python train.py --n_layer=20 --norm="layernorm" --bias="none" --tie_embeddings=false --init_std_up=0.028 --init_std_down=0.0 --lr_mult_down=1.5 --beta1=0.9 --seq_len=256
MLP neurons of a small language model. Each row is named by its layer, matrix (up: input weights) and neuron, and shows model dimensions 0-255. Each number is 128 + 24 x the weight over its row's rms, rounded and kept within 0 to 255. Numbers have three digits each.
Before each neuron's rows, "fires on" lists the tokens most often at its 100 highest values on Wikipedia text that the model never trained on; "fires in" lists the words (lower case) most often at its 100 highest values on Wikipedia text that the model never trained on.

fires on: " of"
fires in: "of"
L9.up1215:121135128132105161162107122133194154143090118124145092130146152158136103121156120143090138155120080132117120160145175120166157123132146142145162123172112151090143174131090106136107100123149117126147093105165137126095156094083144118113171086160159135159124137148095145125119137128136140139129130107122163127134132163098153115119154126108122139104182156063117108098131165122121164128145132101107155137156126138180120097165136137118147123152141178091125107091125145113134071135138121125107123139165097115128131091121123159146128156106100106107159137120156129088101145136118145117107118107113139157122160173117128097149148108144086116158098133133169144131111144134138101122132110166144143148158120071098155125114091160143123123115145149124114138127115138149158103117124130

fires on: " there", " There", " gener", " Ger", " here"
fires in: "there", "here"
L2.up2:132111094161140174117130107149163097134138149102147129088132144129113142148133164119127094114133105159116057175109134108167138160105111134126102159072127128175127178092160150126168156119100129090135121146087105176112137110132104149163145138098107124139118145163138162063128074160142103079102118144115141139161157112136132136155131117150141108101117161115107153157121100152153141172109118145132183135087163111122142107122088145171097142147110135100145129116132132167118093121129155112107117107093086147167090154126153124138121093137120169129145165139129125168140118100116141176094140139100143104132136126142146106112078106111109106128145104140128117115121131101112138139115150145111141125127127106131068142141115126142119111169144130139114182124151102157154130128160166

fires on: "0", " v", "1", "2", " goals"
fires in: "0", "1", "2", "v", "goals"
L9.up779:154087119157089117123148143127157153149159108166137135116086144086143117103105142124114140151150111072099141093145101140142119107113082093127158119097168146110162114093168124100152155102105151098114123109104117128150156150126085149109113094113143094116114135131112132107127139076103134135127127110114100108154144119138116137136099122167159166143156145113172088133117123080124140101107115150126110109134108146120104137104152121171124134162194125104123138149116121153120114195087087173118129149119085081138139126137150138137113173171147111097097134144124154110149150141140137110144135127122139107105135111151088110099113128116091127119110112147107120145166081134139150174103109127118166121172138133085128139123134130084139073149153131160118089159128170130139137111115119

fires on: " of", " with", " into", " by", " to", " as"
fires in: "of", "with", "into", "by", "to", "as"
L9.up296:110110137154139081092110109094133160138124148155172112125145132139126111146124131127134137108127122129135127127126145112173161142084114175093148104161155140121092122114148119103132110171178171119141113171103163123140138073110163125137099090123118093150100143149134150136097112113153166141155147170130125148152134151106158106108144078113157139106134130126131150135145134147147133116128130139147143128123126117128104136132083117168120121159141199109154108072122129125124138092118144116086124113123122139099113097185151152101128120120098143104122170126126138123118127136129154128115122111165196114091172122131154124151131126103115101109135102117114104119105151179109096156171103131113190084123114108103081100099097140140091137174142083142110125116069129131148100095117091

fires on: " She", " she", "He", "She"
fires in: "she", "he"
L2.up616:102147174130113115091127113118154154159123126127161160151130096139122127111126146125160088132112152095137092109122162124128156138140109101113140162078086140078128158083131174103129147117116155169113183129126151124136117143126141174130118141072132157115152126096101156133124130124128089133142139164117129123148157133146170109177123141086138157185138161126130154133121113101123102123106116172173094189143135152132074126153134120113129133098108140087114114115149080124127108146087158139091127145126143128121154117124124163125061142142136121110100147087128118107138089114136127163143112107109132093104136103143122174124145153073118149103095123095092143173119137161136160121156102168135148116148128131110116140113178137107168124143126144104133165117122164117152162197098142

fires on: " He", "He", " She", " has"
fires in: "he", "she", "has"
L6.up7:142132164178151123090130132129139094135069171153115154137151134119162107135127135102183098152081108146137140153073112163140135158071131111111140112112100078106132126165140094088150099132125111133125186110099164097159104091101124124124121147121165104116137129128133161111105150130145124137121133102141121149165166109120170110134135092121110137158081105162131150122105108165150119110173132133132103132093140118095125120145127120101176113121115112172128074174104115123086116118129141167125144158135095121147123162102149160101109157122097142083121194110136089132124162127153142081103094128143152164100130130158165125168141144124140127150128116114128094110135127158134133196138065126141148084119133140147116130109128099092195134143130136093120110179134128128155170127105107

fires on: "3", " 3", " 2002", "53", " Web"
fires in: "3", "2002", "webster", "53", "3rd"
L8.up176:166145137154120113099150138123091163107121130156127115141126086130133155089112083104111154129176139102123106144129163144176129146132157101168081087117123125138133112108145138135134168071131146124151121140120089185105116127139088096099191120130133120088140081096098158104123066135126131144125171085155129096092123112111152145160107174117151121093104108135118120113145136157150123142150111142093105137153111146104151097124139145120139096134067125142124156139148128135122148088107125145089130105112153128143083101127142138152142131139127139121150148094162158139110098104151138134128119089107162136110108112143117165107102155109162136163143121174135136185106146128121118112158115091117153140123120105206100098158173088150111110150123113133084126100148138168151124144123154

fires on: " for", " who", " to", "es", "ler", "as"
fires in: "for", "who", "to", "chandler", "atlas", "bergstraße"
L6.up951:151116121121119130123172133136084101159148148150160102104145112088144103133172092137128157160173128147134149081149078145068146076168119102124128115174163116137158124088087141173154122111118097104148140069112179130151164093138094098094153149122122161123149130150123137088103136115122153107130146130123120118112153133110120137111121172117085118145056137110141094142087112104128141152134155152109125082131127123119138163135125101157122131158113132131163133101153118171128130149116102122175138150141117140130118108119146150138152144124140129152108119106127146082101134128117111100143123126120089147143163121146163136112146110118139124115154132116123140164179138184152150141113140096120134109142111111141115128125151134076144137171129189113138152109136197113120136154154134

fires on: " of", " with", " from", " on", " in", " under"
fires in: "of", "with", "from", "on", "in", "under"
L9.up1205:104124148098137159159126093095140115146144154141129117103116083140118127136130117132087150127130140210153113154168105124129149126177074053122161110122147130113114147116079112153106140148114133127138098124122098117138133132106084104146145160150113179142134098094126102083082120121084132117131099109126139121136149113144155165113157145149158101182111127145143161139115165151133093113156120126145135109179163101139112129109150097132151139120144153143103190102134135153171149083090152143098114149109102129144095127132153113157135136122155164150108165128092092136102122122103133189145136128093125120141149176113137143118122129147133130113141130133110125162146118150107121119121101177095125136115134150145109095124102149131081085136127125126140099062091171131117113121128111

fires on: " with", "id", "ical", "with", " More"
fires in: "with", "34", "young", "more", "abbasid"
L7.up719:126123158130126118122106116107141146112086144074147088180159144138148097135135118118165134132105149105149121183111114146108108085129135131139142105136128126136104071159153121121132124088152135117104139163131125139099137160118110114160183097153192101127111070114158136134118116133087140147116174113110113118132124122129130171162144159122135093110130108162142107100136109099138148146132124136121116120123095103098128118149138110157079178164116137091101074162160166126147122109109143149131143119147124147127122188104155107129102154127123141125134167123141141078082131101134138051136148142140102141179120108095146151098144159162131133123093112124142152146121126124169122131147123126098119111138138114153130151149165155171092133155147151139122093148109107141146112123134120

fires on: " which", " who", " to"
fires in: "which", "who", "to"
L8.up1105:112171083142169182134116131172110126144152130127169127115145098113163122098148122131137143113122140119127115117134107129084098127142138120085142157145136148115125118115148156131130090091125120079131101114091082087115145085133127116125171136146114138116131144133129130150140157136108118091090107112098163140109182144140130111099121138112116144133094130174093156103164174139132097148139115144152094147099152163137162144142140130124086163144121094120181128143155099142110138126144105126088137148118092123111090110100127132142097124124146114105099136118114101141102125165125124125197151130122166153164071116149104120123154125143169126114144095161141163173158088133127135120112144119138122089133121125129114156137161140099092129099162179077107073168146150130148104121103160

fires on: " of"
fires in: "of"
L6.up660:150097126131135135080137171119147096126146154142116174145141143150079132089143107120098106153106109147123146132116138106111159081080139091112156141102123182057162105084132112130119112157111151149112090111151145132148130135122127104123120123110117105117146152112170116082116128111097144111116094141119095121128125174155148131105111155173140133132084136135125132093152177134174123119147095110154073167132130092169146156122167124159180165135166159116151134116149147087136114122131122172119129174131094125174116124137140148173122121113105134115135152140078065151157130123087172116120109134167161133132120109109114112137092131150121132135155137082128155129119096128116098164150081092130108097146134157116143121135157122099107088114132116149132101130117117146107158086166150

fires on: " as", "i", "e"
fires in: "as"
L9.up329:128155168076127157134130161149118132118125122140143125152101163143078136145164132139144176127098144095128122153132170113151132139104096121121123126102101142123113118151188143123136135124129105145124148086104156118136146129134155121163123142111111145067112135172120144138133100111115182089152139140101153120144137120107119101110127124097127190172154124160147133134125126104149153179104125168105149123137159137153169101106118117122149130160155089062110135085132106106093130076119121139117142148161151140158132166104132112101121140137133142124081193161129171131130130152148080126148121071112141129135102102128191120094144138172136102140135109134153097097132159153092114154117132080091139111135066101108144130129147164118111128125133139144076098143121106158167133120091097

fires on: " with", " to"
fires in: "with", "to"
L9.up1123:148155152127147126162116086122092116100098170112113114137131095137142147134137122131145118121129152148164161144089129150136143116098128162121160122107077152171107085100160163126108108080162095119120172127120136053099144110078176118145158126114085116137146147125109141129098110070095184139160107120103156128114179111085143151102117155119114121110109167157145117108075125127131139138149160120139153120139156163064115113127151147143147131126161139128130142141151092159128144145099149133144140125126145106154100154111134151149099129089117124168126126152139103120114137131137114100092149094141127141178138117131147107135127131092117112114136137107105159110139109099122129135109134112102095107145117138140166145154115143128108157156122111100051093118115101123148119141116158

fires on: " and", " with", " while", " where", " however"
fires in: "and", "with", "while", "where", "however"
L7.up467:143154132130119063136150114180113093131146157123092082125129131142136148120174102141128114111128142159132144111137121156137045106112125124116110115121120130120150103096121160129106087163190154130085122133129137113165101068074092101105162150144093095156177164116112111119138084094115145169133115148138157123137169160111107127101115122140112078137133155147142119113138106129118147132168106113094121098100135141096130147119157138147151111131113134099137097155097136179143156090162176137123137104154117127141131126127126137128145140130121149125091120176114111135128138131114150100091106138152121192140118128126156092169108088112085130107144153139145139110115111143123108184102122135098134120117115161112141155105172107092125108209148137135089098145104125157102122118090152

fires on: " of"
fires in: "of"
L6.up517:132119132142121162092195096142176142124133113151157159094131143144120110163122127174131111130106086131103140134099161171130182144118104094096105109112166154099132207128149141160131111138098151173093098121161136117118135110151124126089119125130156159154150123164150122103092134094147161145147074157115144136125121082141147117099144192146180116140130104143123123102120131110097133116131139136122114147115168138155153153098139119129112138146099165108152129097136169128132095103145146095086126126117110124127130126178123160137126110137140110141161139163145134164097151098110123155139125144109151127105160165131058094161106093122122132127140132127123102147148076100129134130134090152126145108100119122133132142141104139139210149115090108132109113101120152113119117099152096

fires on: " was", " served", " held", "ap", " written", " wrote"
fires in: "was", "served", "held", "written", "wrote", "seaport"
L7.up105:134073155125164112144166174134145149157165132059089166138136125154139107104140091153116151116124119132147147150115109134121128101098154113121127146142168097119113111161174115106152124131103144124135097157151133117116102138120112099155126143136171120111118152193082144132122131102131167144123122161107126145135121106136122098132102156110103102131140127122114108078121116114131069120197142103091075099140129119114146151145115083117128114131174145169065115154122142105104095170120139125172112118137115151129098122076153107099121171161105136114091101154144104146125122135115148116124137106112085174192153123121090109074106120123143158149126126102136098151101139168119140103153131127132143116148103134164137106161148111137147118129098085152150157178148150156122168123103134

fires on: " with", " With", "ic"
fires in: "with", "in", "of"
L6.up1020:102114109137121136110121097137119133116158138131117145133092133108133132095096121148140139138117117148156110157126116147107134136107163137100106123114145135119123105097146124088131141131134125132091103098151145105112125131129136118125137169174089161114130157148138142104158105111106158119166117115049162151158109099139170146097160127125112122107115126122093113121112125145108143147112144174145120159099121157090133094095156116180116166150105140119086127133124137136153098126117110160126122099150128090121105129086116114141160151142090129129117167118082130111117158124134143139077115147101136143125105101114114113188149127140103174143126127157084171099157120144184105113123114152119117103138127144111162101116117100122088127179125132047147094081139133198122127118112135

fires on: " of"
fires in: "of"
L6.up587:157133127147128104118135139119156148131104154154131106118164120158140099101147117118103140144138094129106133172142118110107154118113109156116128097111114137126153174139139125129124141126120134118124098127141130099119142091088105148125129173077154133189102106134119137122096121187133168095141162121143146130121096148088147109143112177136133142150133110123128133109108102092130137100132153147137162130140183131172135135171115096149114190169103126098134136076110132188137142130122099056112157173117132116151099159178117151143143131119100132118173148137152136094151134145113136182120098132112151088104162182188102095130085112105150123122091139138117117111131139171105115110123104106142125150090153104121148125137107154117149160122150108146119105185128134120149111153096138